Weights of a small transformer language model.
Size: 16 layers, width 576, 9 heads of 64 (1 for keys and values), MLP 1728 SwiGLU, vocabulary 21823, 84.8M parameters.
Architecture: rotary positions, untied embeddings, normalized queries and keys.
Training: a variant of Muon for these matrices, 5742 steps.
MLP neurons of a small language model. Each row is named by its layer, matrix (gate and up: input weights) and neuron, and shows model dimensions 32-127. Each number is 128 + 24 x the weight over its row's rms, rounded and kept within 0 to 255. Numbers have three digits each. A neuron's up and down rows have the sign that makes its largest values positive.
Before each neuron's rows, "fires after" lists the tokens most often just before its 100 highest values on Wikipedia text that the model never trained on.

fires after: " |", ";", " ", "0"
L10.gate738:138162103149117142126137136084128104102132068132078088124142118156080118095126111065118098098123107143080147137109160095165113164166137119147131170189141143114074192132135133133150146156068107159131114126102154163086144118156110128163115122150131128146118121108104121116141150085134110129
L10.up738:109150129102125127099086143117130114115160153134113095134149111146134115026134082142162095154144124121140141073121132140136115132123127109151116115118115171142113163148136138100126152137118123078121117125072141116132115131194118121120117112174205130148146152078170118130149140103165134176

fires after: "19", "18", "17"
L4.gate1449:118148093141102127130160169103139127126120129128090172122119098120098125117142105134163169136101141128121147126074106126102138117136132121120156140062150108151130144171124164096146163104120129124095154138113152144171100115140120109133080152118151139138112138105120157116184142106103159098
L4.up1449:139141103093094084141171145124110150135120117134148159160132108151140080126123125092123116053107130165152121149145131102136114156143142134129105156127129115110108107151139142102106153127111112143111115143109179128152100159128125136101118122142130142121149125107149140125152107118126170162

fires after: " ", " |", "–", "-", "98", " =\n\n"
L10.gate1567:117153142091134128086140104190103142127125135126158136181131164149121117138144139119128110137131112083124092132115107133128135129141136115171145170095089140126118130108127103124158138125133162147166125152103119094115101157106126151141127087124118108097106116128140124113127145130157105144
L10.up1567:149152101084103104158126130099165115118159091148119144123113110115127143159130157147164135138056116157111133163102099111120167114154148125133130106130143186118061140127141120134118107116124111139123091143127153121098109071124129110140171143139137137134100141137145086086107081121107135137

fires after: " ", "–", " (", " |", "|"
L4.gate923:123115153099146142124116103110067164143132129097119121163118152085067119107166103095132139129179158092144126147134067106188109144111114109112119138103105155154137080155176146129129113176165111136136133117150084139123090133119099098109094093140091126123102100145118087126143141097145153096
L4.up923:148129127120116156148116107126136136131131124112157108153142162073107101120117135128154109156110134137100129114122110151130129130140119171159116073137115123091167131119156120149124173071140100131107150141133152167097110111074093135123170123146110109107093126135113116122136139167147132165

fires after: " ", " .", "."
L10.gate1242:125089140108112156130183146151141090124146113126087163110101134143172143143134122101147153111075146136126134122100153134110142102098118172088131146119149126147135149117158137131139112152137120152140137151114172172109154122127100124166155094177119140146123128087115132156093176095111146125
L10.up1242:128137116166116116116124111145105106098124130136084074160150122145132130148129169200136141105132146162091126140065124106083100111157115114074155123130157131131147142155131140114122086139110086129128135096144159155155107117121156120123150133143148152129112120149146119150151136123114135141

fires after: " ", " on", " |"
L10.gate193:119116148127078158110092106128118077107101143143142138155133120141108165128117144119133122144126111128083100159125103115161093114095148120174172093136088096144133122155124131170146129148131106089129143207118104105123114143099132117092119113149114095133150122106071084097140145133099128144
L10.up193:151090120121076129086085121203119169155106156133122129119134133149127103116067150116114105110174123129116097117111133129103094138146149082152141133129128141143157142142119144086086107107154161135137138153119119151142152093108158120153129096118112110124092167138111114139147134111116134151

fires after: " |", "|", " Party"
L12.gate1521:131118122090063134118144104143132111156108118142120089132102118099183113152148145099112089111136134132130107121172154099129135128119080154082092151153097113102118136098120145159137152129131099116133138153132144081091093109088119129178140107119126174134104111133155160088153106149105141107
L12.up1521:159119102113100126108091113116124125109099159174130140160155137146105091120132138124119127126111116146115127102086129119127094142132084135141140113139121144168109125121141107140152128117117115119127070104131120106133141124139124115124097121133094135104100178133108125077132131136102122162

fires after: ",", " March", " September", " December", " August"
L4.gate1581:101129115109091129099115137133138114117150091158107121156084175127123140129139149140127115116157137090134124155137117109118099177151118078083177144150121095146114118155174133129121157157092092106077099126130138166129105095136106058155100119125179140141124111131123135160132115114086112159
L4.up1581:174141165127146134161080093157106069161106107126099092116138118105114109123132163125168150150106089126099152122121142163060122145109106133095154135164068144117115156133152103113143164146133119119139109123121117113163107120111119177149130119156108101139109172144125162171128184135100141092

fires after: " the", ",", " N"
L4.gate147:101122082160153145092080117123112124121125099140137126109146092091112131117151117121125126120131161161156109130142124097065133133147130100123126124095153119145102061114129139153107109138114138126119139145079120144128085157143139103130108105132124122165124153165102170117132097082068117175
L4.up147:136144127128096112091103122084096142125164113129135118139152155164113156102162130147111136132087103168085159114079195135168093107148108149139139104146163118155115135108095125114133147141138164094150138142144085159084096135103138132048138179127128116172121123129175095142133158150105131164

fires after: " |", ";"
L4.gate206:107118125096146141156110124147108077102147145125149090142104100114164190094095081149136081114109136172141111140137121176157112111131119106143102162140124111131125078139154111160130124153115123157138115145129124156104140165176139067166119133169111124141125111118066105116073121085135163095
L4.up206:135113089086124109138159080100121116120097157133111118085125127103120159102106143146100102091147103100091125144120103142112083140145127122128114128158099182117110125153118120114136121140135079171104106106088118144120143120132095126105082109148129115153115126108115107115140147120130088107

fires after: " |", " ", ".", "19"
L12.gate1321:160157099164104131066181150141140104099117099175132151155140127126138128143118116140155147120080102108141121160128126117139137117107105119121176139113132128172112107182123194121139091057117153133143136155128165122145133122074125179139120128139120158088105132139184101138106146166134101093
L12.up1321:100189143123121112151123172136126116155071096166142144155176131178097113155114125108152119102129090095165116155154147152111067138162135101148124156135148093130147111102107115096110126100108118130147131122145121088123113123121137127126131144134100116123127139122120114154147151141142143096

fires after: " |", "1", "2", "4"
L4.gate53:153118164077132112097093101100103150118109101069119127146159135126139107105134098147140094155167092129090174117137117097138123161135145112125120130115190109119122098124123143106113114128142125146148128114121176170130103156175108054120113103127134150154170141132100119091136148154147133107
L4.up53:108152112114165139128115140143087149138140115133133142120170109113119141121180128177098118176149143114124146134146126126115113092085129098141093116110119089113127144153130111122142152085181086140104170118099154109079097166179176158162119168141141146134169125133117094094110157157116108144

fires after: " on", " On", "On", " |", "|", ":"
L4.gate352:168134138141117138151136117151087128163128116101131156185120088135123148085101134123129105156097163089143071149109170163105149162076116152155117157081103128113119147143112108144133147144128162120141119151125159099147147139098147103100158148125131133128110174108103097110171115122144170112
L4.up352:141141141127136114137107160147155122114126089112130162121132148125081164106100126152103114160076103108110125081135136113151100121093133155166115140103106140108158138115124138135154099118091145185105152141135131075151147148098175107095118096105113108150089121126128119143130105101115169149

fires after: " ", " ("
L4.gate449:145151169145089141132111092171116136108156135161157133130135156117102103156144104088101144122175163139101118122085084095167126111108115114145124139135098146123140133162106114118159149137078125122126115105167159149123109139108107125128161129098101129145130109134164102068151189119154133118
L4.up449:127131091127080153104094115115111129082134121097085143131122152109111128154130121133151096114145142121122103115125104128104147149106106142115108127111136082137138148141109138157100142107116111126161151166080132103121147109141100103149095153140127133118108133127131115130083084130104090100

fires after: "4", "2", "9", "5", "6", "3"
L10.gate48:083110107088139159102130101142081089128137146119133149126115122144157181088133108143112155126100140198127093134127172095077126150135149128151116132131131150152115173137123133124135155130128132135133160124186110117122155173143122116133119108149111148104117153106157044124115144097113127162
L10.up48:174124126136132086110116118121121083185071088122117168086146143181126127092147147146149128113139160164146138103096151156091119134151166127088159105169097128086102139164120131073117076186131119114155109107136085085155168116125153151126158111145123104154104139159144107122104149112117109156

fires after: "–", "3", "19", "1", "I"
L10.gate543:134149162162055130134127158147117143134139125123103146151095143106131144139132126141094100129105147137072093156124139088162118131089142113120114110087160091126076110106145175093156158164129126129110149094135113113152104094157129130140167086146136113141098135097160099154188097129150141148
L10.up543:119133111138105094092134134162136105111143086089098147155141121125137145151134122152119117117168138173114101106119133118101123135178087144091147119140108155131121138113119140127116134127110109137108153084179153087144105134109168157092127174111127153093135102118123170174178121134119104160

fires after: " |", ";", ","
L12.gate1233:089129087115097101112148153153182171099165118153165078133122104166102148131108118118094104148138114113129117137171112153106082140134137095107135113120130110134129192120077122106146122116139121067121161087148092144146134153120111126155089118105125125130147134102099130129166072125151153143
L12.up1233:131098113118104185091154111138134097093132146162117146137157129081116108124128112127118105130121137121110132140150167140123051154129151130130103130091101136139110152096135174134102125141107122130107127146126114079123097155169140141126120132131095181125120128077111132148143152150093116123

fires after: "0", "1", "5", "2", " —"
L10.gate876:162139186129094165124146129148148184138118093086145138165140138115153131104134126096124144109138116118106137119146126140138097100160176114154166164113109139096121104162149137119108134078120114127131134108127116133136102126166135100119204105132135119088106123130139154155126128110126115134
L10.up876:098136121138141097152147141157112137120136072136133084186112134130144142114124150107136145142199140140103100130130158156169094103137109152145162130129104157126127139177162131144143126115122118142100176162095148131134109133141154121130135154141131108110097139127111110116129117128149099127

fires after: " |", " to", ";", "0", " and"
L12.gate963:120133136119093152132112146141124136122119113129154080135099103130157169165121141095103135143139129158136137130140110134140081107158180161116183139151147159153132154146130146103147121153084106136108097135131102097155106164170152069095095155113138148179131112104111116100156144161102161076
L12.up963:120143110148138149097139099134146128126115161113146114106127133113131078146121117133091128091126075122095123158117133148145135164107140112131127140111119147136093075122123138156138098109123162150118153128183100148090146123093128128105089158091126124124105137127135113107117137138146147113

fires after: " ", " the"
L4.gate1684:119121097133174161102158151119129129184107123129122179107132118159136109116149136102142136109118146145090150158138120145131116156117079144140116072086173127121112145085111086097171117103147101147141086154097136167108083146165114153151124119132144091128146142115136127151145160096112124156
L4.up1684:116122115117111127164164119132122113103106143105125157116114143129129149116155120133103159123163148130140102151108168149111095152109166133124151095154148103101161124108106170166086160160110129049084110097119123157135127165102132177137173156124101123154095173135143135094112105063141118097

fires after: " |", " ", "0", " —"
L4.gate761:093104107100082118128178182105102128133138151143144126143167122138117134115139155131145107107091133108137130144162104149133084137139126131129138099138087096122091122097091095145096150145146132150102128114122143137119114120120111087122131138136108181155103119065172168129141111113122143116
L4.up761:146135117097130139145117077082138135135154138193130149140138144104118067148110118152136141110090159124094103120135179106114093175082125095130115107153189151136102150130086118157104106124130119148144117109139160156134139121124135169066097146116148089123119147106130154169102128113084090151

fires after: " ", "|", "23", " (", "97"
L12.gate1484:119200147147164169115170129121164118117158140112140135118127124169127111114137128168167123102118120159117118144156111140119154123162166165109089129085143122164136110152113127164130155127160091107178151138149135130180115120152144109126149115117153154178154118151135136115133133130122162133
L12.up1484:135155142144147078125133074107122133185165129159128098114135151089117147110129087143131127200144129133143140095081158140168127151104136133117156176101124071160132164131145088164103121138144111139123036134113080179150138131102130127108141136112133138129114118123135110117122072115133159131

fires after: " ", ","
L10.gate657:118116075126134126108174134093156149153108105186129130137116091134098127111140176124122138088101157148114105141127140113144130124165134143108098149112146137157120155172177176149094117111132147125132131132118130157048130193129115129165161116142151085135126153139152125142089122128083100145
L10.up657:136110124129164159137134103121187115123145112155097124148157087143124114131127139138150155145119122123125145135091092164116125174147111120127081134154147123118150161147162141156152105135150110128124097114113130153181157103112114106121134162128126149115135175152111152182147123156110124106

fires after: " |", ";", " "
L4.gate763:124101102145114110095139134135170173121122146100134125133166121146160115139102144138174136132167140117108177122156175122165123125107170146117152113159149155121106111127124120157105200130084143150098138158136126104143138130093131143124116140163151134126137117093092121177110124100108104115
L4.up763:135133114114134148143098117090154145158128161156139152106167154153113084115121142124115108159129125104129135122129136149146116146180124125108125144144163138144100126048133106097142175174151110099089149129114138110150133080134135145151102153163102168135140097086167145106130157133142111149

fires after: " |", "8", " ", ";", "0"
L4.gate1207:142132141129163074144152097168144123149144099091125159122111108127105131105121132125058162141057134126109148107093145078180149138145139114143134086128088144126102165173126089114110122104155137118156103134124134109143115157157119109105075108129111136113108139096146126137151174123097144133
L4.up1207:104103106124103121141135128140130130174121092095108164155097129166100116106110135129088078099155091077092126122133109117117110123103108087145148110118111114072121116117184095112127113135099135121081109167148114139147158159100156116088180170148113125096131141123145164154094142181107126167

fires after: " |", " the", "1", " a", ","
L12.gate1500:115095142131117136149119163163160164130121117153186096156120150108127111112116105112163126136131054105130144098110118111117129140128178093114138172154133119122140081172122135114163128119149120184089141078103153130117125126139118132144170143123069096133130151138127146072131153148103117094
L12.up1500:122102150080097150141149112108132127129130133129104102116129154072131148136138070149129093130118146116125095128134120125145159138077127170128114151156163120100184136115119158192138125107151084084140096109146147102124102104174067124129153126108156155112142119139082133101152117105147134131

fires after: " |", " States", ","
L4.gate1403:121160172093114127119128118094122120154109110108130090123133151108119132121126102175112113142132127162161108151115158115077162152081131151108139118102112151099142147149121128146083135167098112141142110121125124120127110095107117175132126124145180042128152133121145138130133152086082106128
L4.up1403:129178105142142156141088111123150146129169096119162092107109145131154143129174140174150105106130149131133096162133168096106165107158071142124110150112137114121138134181115096136129152130120161154135119126132097084099104098151094135079159096128188113152128164154116155127110122119135146160

fires after: " ", " |", " in"
L10.gate1159:096115135121128101096169121176103136142127108142145084125127160129153102149137129130146150132136089103117142095153142108149113130103170133105117108133172134069096124130063114159157167130145121133130165096119127140110114112119149129150090138135144119092132113153121174105142133128139131144
L10.up1159:135154133133135128105112096143118110100137132115113127108073133120128165108114143125168134113087121120131162114131096128046090139105117097152141144111110146140086113113115098102078110126091131154182094137148124130077137102115108098118113141118125132159116142123137136148101115110101143126

fires after: "4", "3", "'", "5", "2", "6"
L10.gate24:171166132133110124122124123111138114162149103110081103150127157122114145089126111141158148145121098142096116113121193124098102149141117117164140134139123144135155146098145089110180120145107123167115136130128129114125172182092110123125135094138096107133127080155126148098124185127138096120
L10.up24:143168115138150085123132128151146101181127136084137134139141125078118136116137155143130169125142171129105127148118127145079118121163146091137123199124082133093167144081140116118171132157144111149084134138137139107145121138094097129115133154136181114164081141080096136092155161146103139148

fires after: "19", "18", "20", " ", "17"
L10.gate1019:107086104082130131130156154126111117131148109127137127157146104167098138135117122160132096132158131107166103105100119106095103120123117128152144147099130143139126118154107152140137093106124154105121142088138109128132084112134100165142126128108120143113119171162090114137138160136142144160
L10.up1019:160092094151135110110137188105138138112147103130150115122156112130122114163156142176142110129138130143072150158108141126093132124069128145126126143128129082156107133148099127110123095185105094179081151136111158099119164114169107137119156126115161150097166106131125103092110126117127148130

fires after: " "
L4.gate1501:118121188093120099110100139137116102131134153134133133114135161151137122085145110135133141128159141137098112121106147158151112133090167131109105144141164109146142147148135143105124112135081133101160137111090094136185129146108150131131135150107112080157149110137141126151081131110115117107
L4.up1501:151133139152117106139109123087118158134151081149145190157188151135094140150109111140156101135155084092136104141133107129138099146125109128102122153150137103174144180110122127112110167133114152124143176088142124139118119100127139131128121145156146124071109118111159162129123094168118119143

fires after: " |", ";", ","
L4.gate893:137132095128171110107127107103098130095130136124129105117138139169119144130093121161145144105128139132144136145092119133152128116141103088106126144114098133124127127155080126159113119092144130102124172113117158101121106136111117163120138165169160124161102128092103102149142094139133119071
L4.up893:112150168141096127094115134118115129168170127118127122123145154120100137117113114080106129160149173097170108144109124117090118125097151152109098110104114152149108135130139135119140130157121146134133129074141131136102128111107103136135127102116128112101087147125129133107149129159125088111

fires after: " |", " /", "-", ":"
L4.gate245:107145121096114127168149162124105162103173146172151121094104116108136144162111163092138137117114131092153096129139168144135137156167136133178162139119130171145138214136126153087151130120138107142143122142089117140132100123149168096140140117110134157085088169115141110151098129101125119136
L4.up245:137178146138136120092166134107145140135087129092127112141115178168142099141146179166116105116123131115125125117111140155087107141116139095135100121130097165135118100073115145137128136140109107106163113097093108124118139127141109112130144140107143123119126134121116145157144134119128117128

fires after: ",", " Old", " is", " area"
L4.gate827:165118144126091095133103100130103150092131195139152118100180136164131097150134136150094124097141093101118131137126104091167168118115141093120100157148139158090132082128108082117145116112134179136111150154143109129167144141158092159118194120116127153102159141117116125148110145128150088152
L4.up827:086147142121129080128123103155141114134138113115160134140120090066144103121111124166152116143098138108153152101107121114172147145092131124111150152109090069122147148138090138118114142165136174071135103099097132114091143100098140110106172140093109092126145122122121169167154106113143138064

fires after: "20", " ", "-", " in", " until", "19"
L10.gate1331:118198184126113134144128113121158159140093099124114096158123161110120102113168144120099127071117126113129104118140101089161163095097082133113115145095142143062137160147112138147189135076109106152134149150115141130120104135135107127122145160161119134165132144138143151135120125173169127126
L10.up1331:152152088120156160123149190158159135140110123150118134125159104115138094131143111128120142162119124141138121158137135169113113154073140133146161122180169094126148145065127152138138075141131147143110117142092108133130172152111144097147107147138139108125154148153145072230139142113139088098

fires after: " |", " Team", " ", " Pld"
L4.gate604:167154115142127185108165126118125115134120109155119167147121123092118168164125138114100089145125157152172108136122151110131123160143144117084115090108119108132144139086146103160144115151122109110120139107139152125171090099119140121150149123106110104103114121141096140158163145112121108100
L4.up604:135126093109113100084116118103136171158152112151149152082109106154105060102126154136158152085110126136088152142099130105122120156151078154127125157131131176140135142119112081157181139125139167164116119138112112121172096092114140123101073141140119142098065084139094150129156141154152126140

fires after: " ", " |"
L4.gate1488:137152128146132147106092107151122121131097078124138108142164147141118135111107166143147110136147150096125126126168089118121118114131120139115142127092132111139129095126137124091102093117131118098115144131154105087160143175171112095131078124178156133086118128124087121102107119143124149118
L4.up1488:132124139108105158083154145098109128104105118108167153105133135168144127144110117132099118151119157155166123137178144116150126105180108106201125084108150120116151136175140119147169153131138110128106148132128091145124140082096090120113143143119121168148098152139114125149176133107131097095

fires after: " |", " ", " were", ",", " was"
L4.gate722:117137115159148138120139120146145143117124152085107106112134150165137094147142127130153181113129151168123128117150148141106108102086148135153088155118139121113123114135094114191117128111105161121143115155092120124119120170150127104155102110105110119106155121100143113128078152120129065121
L4.up722:125142131074141156106152081111181110157139140123069103090104206127136117099120159168141101145100110134101153132139146147115088164132202112131146105135115130150103097123101154130117141082163121131104117140136137155118118120156125131091100177152150131124130121127115134119080122118142153111

fires after: " |", ";", " Ja", " place", " J"
L4.gate1034:135112190137141155109124138122122068147114128143097142172124118162152129081114154142115127149128176117132143140121092130155123136107102092117121153160139132126081079141138087110157142114106123119110100132119114157171134120115143124101160104138133152133150106075120112169149090143153135160
L4.up1034:111136140123097112147159102148145082163144152104119148137162128115125145136107111146074139115149194131145104124145118126125144101152151149086102115154112144131110159161139124138115110104142130094124072147102109111154118124084108138157142091095142141134057140092157106168111075159147134181

fires after: " |", ";"
L4.gate1152:126145131084116158091150111130104147138090141138145124117102123137155157157128128174166106136066148115130167137142141130178108133187110122123145159118149122089106077072105073123132099117130190148152080127153104133128137087122148131113114148082108151097170091088083144155143129093133164123
L4.up1152:105123151123149144151136102114131167149094098126104148127128110117111113108092166131130200159092127121161095099141119076139119104139108131121121110125089158128147109132160117163123125124157118122107139162110121121110115082122110084115095132141125106123138151082065131130120126086135149127

fires after: " ", " |", "|", " |\n", " Turnout"
L4.gate1058:135151139156121130116101121114162127157150065114096128144149093161113119124169126132188094107108107149104072114182135074120113131091086115135166151141135129124067104148140136167129113150139142097150124131119149104142140108123148071172133115094109129159103138115139076163110147100152127119
L4.up1058:107140118160098103122087152165144149179099083136087177146150123152121081104143108086144071119117113113094140090156150118109135145112098128159121158124122114126111147141085089111106094168131165095127217126123079109152159100127172093141152099110088151121098133143115149129136150143134143136

fires after: ",", " is", " signed", " -"
L10.gate254:084135146099134117097089138168127113106100132092130158141109126118090105150129097138139110094138155147115131115105144098135128141132150101072151100150123121112126137149146125150118218113113162135143163178129136099106152137140163105123120137117095084098126106084113163117118138177120137146
L10.up254:107087095106136171146130126160111117138111110108169123158086143106094117141103152157138123141124116126143156112084106133144142105168119160091168115115093152086108165132173160096161121134157146096118143067073152100090143138166149121134120124124144101141150159124119153096158169101117137106

fires after: " "
L4.gate756:157114145178172109145160095097150102122155131140139158069105140140106108119084158135123105111140133143128129117149165120148120166140092102185126163107135109146126133119120120147182099150140111115116110086121131115087136117141096135104173123125093124166146094148141117109167167162111078134
L4.up756:131098120128164072157106106120130104100141144104106141147118127108112119139147103104116110152103139099154124132120137149132144182126154132109182161149124124119155100100139137116076118109104144136173092108026121175149141100135082106129121183159108115145124149118131167102150183140138117130

fires after: "–", "==", " Australian"
L4.gate1463:141115110108121116125127151133097157119118128115126147111194128119140176095085136141138129101161126102144147121144110167154121119128156137141141121125127152169101144120130109131121152145120117105144140166141136142156136096143121107120096163106141150137136133118103165154083128143153160104
L4.up1463:173130141131109152169129113101133137106138139156134187149118072101132153142134125180098137149114129094116098149150136154113105128137107115150116108132141131123121146093091157108151106138139131128115125123124143093134087116091134081166141101145177095165136106093136090157112119106179138136

fires after: " ", "|", "16", "15", "01", "50"
L12.gate418:111123142172080121103146108123115160145093110175110133128134109121110164090123165094145097122095139166093155138138170111109152142122141154118107134097124102162120137153136104133098131166139128118136138136128117138049121131167124122141106135132120101167132145102125146148178151169139121097
L12.up418:139128150143119170143122131116141118131128145177111144133132132121103121161122130094116145113135115182107102113133161125147118143107098115137132098134164147092165101090168132160098129167156082107133108144109118169109116155120155167106094180140129143131100149130106133135148126198153116118

fires after: " |", "0", "3"
L12.gate1597:132128172111131155096154123127116119067101112165179137102100120146114124117147141069124139116122084114126136133186128127142135110121116104119144136153116139139094154118118152176124135134146133139140130169128089123095121131124119131151130175114099092101133140158170137148119154159109140129
L12.up1597:106181105086132194096117125137106122065119171167105144089119140159159145135114122119102135135144105163148096145117111132157118118168135081098084149156127139085088131119128147147157101128088144156110132147136116162156110151097141140132133127089118116110117081112173142128107149131119150134

fires after: " ", "20", "–"
L4.gate1356:152129112134164135149134144146143139164146144150130135078138138166126106125119164131132136099143136149127142143141076130137108123142122192157122128132124124162061086154085140091124118097171101104163108130119085127164136191124134098192130123130118120132150138089127139131125094107147117092
L4.up1356:166101114175116129140137146135141097145169145100113141119139156123172107111131185153104160115111116142097125166145173121127084126139155140105121107156151123144159132125092157089118159144155124133134145149140120103133118113149108125162183148160119112100158126126120139103127131103111157133

fires after: " ", " a", " (", " in"
L10.gate1326:143113128109162142127125133122074129139136132100125095144105103140131143139144189106151123135129149160093104132135148161112120118117129127124137148136128131121145113137123088103114103134125130130118155111086135129104141111139122112140178123095097093190154123159159095138136119120193107175
L10.up1326:134145112140133119083083176136155127155109144142101122103124156150087085094146169104140083122115130127135114145067124133157111142094121130124090133133137143134165119127115140136129130108095116104141081125139065117140079124160094080148137132115093136070142196126127113118148154124091100097

fires after: " |", " as"
L12.gate406:102105142145119095184154097062127099124124123138152116137122156073156124149111165115075103103162150131102151120158128148097143152069143118110140106154107162087130097139115128124140137127142117082142138117106137053133114115111114169114148086113151173123119133113141125121178128165116136124
L12.up406:152125182127127083133125146132179159103100158091108090123157137170133119123119158146110146113122124132087178137174125097111145127142146155105150155154167116142137128119138108163120109167113104073139101117140155045127112136141111119153122135124156159118102173136122139092132108113083107146

fires after: "|", "-", " January", " August", ","
L4.gate1647:131122147143124093117166147155122093104118093099100099146146154114075112114143114119119128135114139120183148107167126124113129114134105151090186148133112119119121123097139135153124099142147135136180126085108127145144112092147181142149120107130132124151159110150128159102090111090119130156
L4.up1647:118133116116132125098175154145137107093135078114105154159121163163114091148142058153092111130140162115110142139128122119123126136157069170097155144147143138147136137112126101152099134141111125092164125116151109139127082129129170126092133147153129107145118149122107134148120157128154081114

fires after: " |", " and", ":", " to", " W"
L12.gate1412:141110147121123124147128128130169130142149116114176135126120143166132108085145172113129096061116170123146145116179146175121102191122098123100143113079118101105151143146159122128113100133106111173114137135148130167133113114112140125134150147133146110141140139133123131112128126165100146132
L12.up1412:110160175131141170145117137102159091160143142102137113135163161160142133115140179154138138103137175082114140146109107136062146166106114128108130127140172079120146133133139168147126144128106088122128113147166144113105103129141115154135138123079162132122157138123141172112121110155139150127

fires after: " ", " in", " of"
L4.gate950:125147143131158093111106066139099148115105121127119125143146085111132101071133088142157101098102122159116140141085098117151127158097122126128138141137137132121100089116113132118164105128142151110143104141062135128106119137138119144138126119153124123153142130137163140149148154145159118125
L4.up950:118110165157128119155066088146106126145155149113154138151163185134181123121141106164142160092137137134117167142103119145131085092119090127084144140122152077119133161118081127140107123149130123141163131141121111140098121086090100096122151161149103127095123115144141142115108115135172069154

fires after: " ", "–", "-", " U", "ip"
L4.gate102:167117145151116127141104108095125193109123126135121129087167104128127169104123101102161117101074089111149194146057123111146109152097143145177122129119144099127125044100093148120127135144136155144142144083147130102091142142120149116148122148107136123117146127139142124146139128120122153130
L4.up102:130110089124138133116165112144134132139170169126104137122113123114155116150090130128165175154154153104134102099074116120132149120113065144160099145110116097158103120127128155068122119145098102172130141141149110150107097135134132128105158148113134156153129095142118080086113143123118183156

fires after: " on", " |", " On", " –", "On", ":"
L10.gate389:112173136122114134155120170172177137169135128161149098177120146133162147144139121142118105118134123140141117144135113098141092111112113095180176104107166163126143204155172135160120165139122170105143158105151122111093141141124122112113134136130122126154137181114119120129135110116114117120
L10.up389:159154151152137107155107144130136185110087129134144154110091159127140121105147151151082141121107117117130107140134138128142097131136131151167062097106112159134131159076139104131127132086163111076143084138139135132105125127159130144098140122120082098118141140154156098143143123135163120150

fires after: " |", ";", "."
L10.gate1384:147115158107146110142112104127163150137116115107126150123120102147176128164151108150137099142107138179101099112107131126122174104120156123147116093095151114119104170126100137111165133133099116181113134160121155129124092164154096137148140122144088116134154135102179140110145117105094140159
L10.up1384:173147092120137135106121146087089148165135103125133125124133131173126117146163124137097131149123150120135101105146159089129107143086125181096111159114143139079115127136151167137101135060120158140108110114151117149153149111134115085132135110113150143117099128132185118122079078162138115166

fires after: "um", " the", "iz", " at", " Gulf", " Aer"
L12.gate633:087136139118141106081126161171146149163111169166116145158142094158122137138157117115161098126144127096120124111158146167114136131113108109121105122134112134113151139133135113132099155137134151139138098150102104100123152142109095122117126109107119171150084130122140145151180136122130116149
L12.up633:133123087135123139183090116114128140120147112126124154107084170154115129111136125174120096110128081158108094105173140131168062119153112112133132121117115067131130139142137123124125127085154104137172093126128153177089149115160133130119146113091178132104141105098138144105141146101146124109

fires after: " ", " +"
L12.gate130:133094126118128138095166126133129109134126113146152118140094113185124129156096122150174089105127116099120113141132137112106142142113155075175132137121099104119161150091099135103133131051112118124158169106133103125114115115088125139174112099127106104141153145126151108134112133128105135164
L12.up130:140127162148114143101133143099185154142127145111101144155161171088162119110134138124105113120134138103089120150144123144129118142101137125124120105152107123123129157143150141106153104074134113135120189124105160115133101135131109127154108149101081099090166092104139074122161140147138138135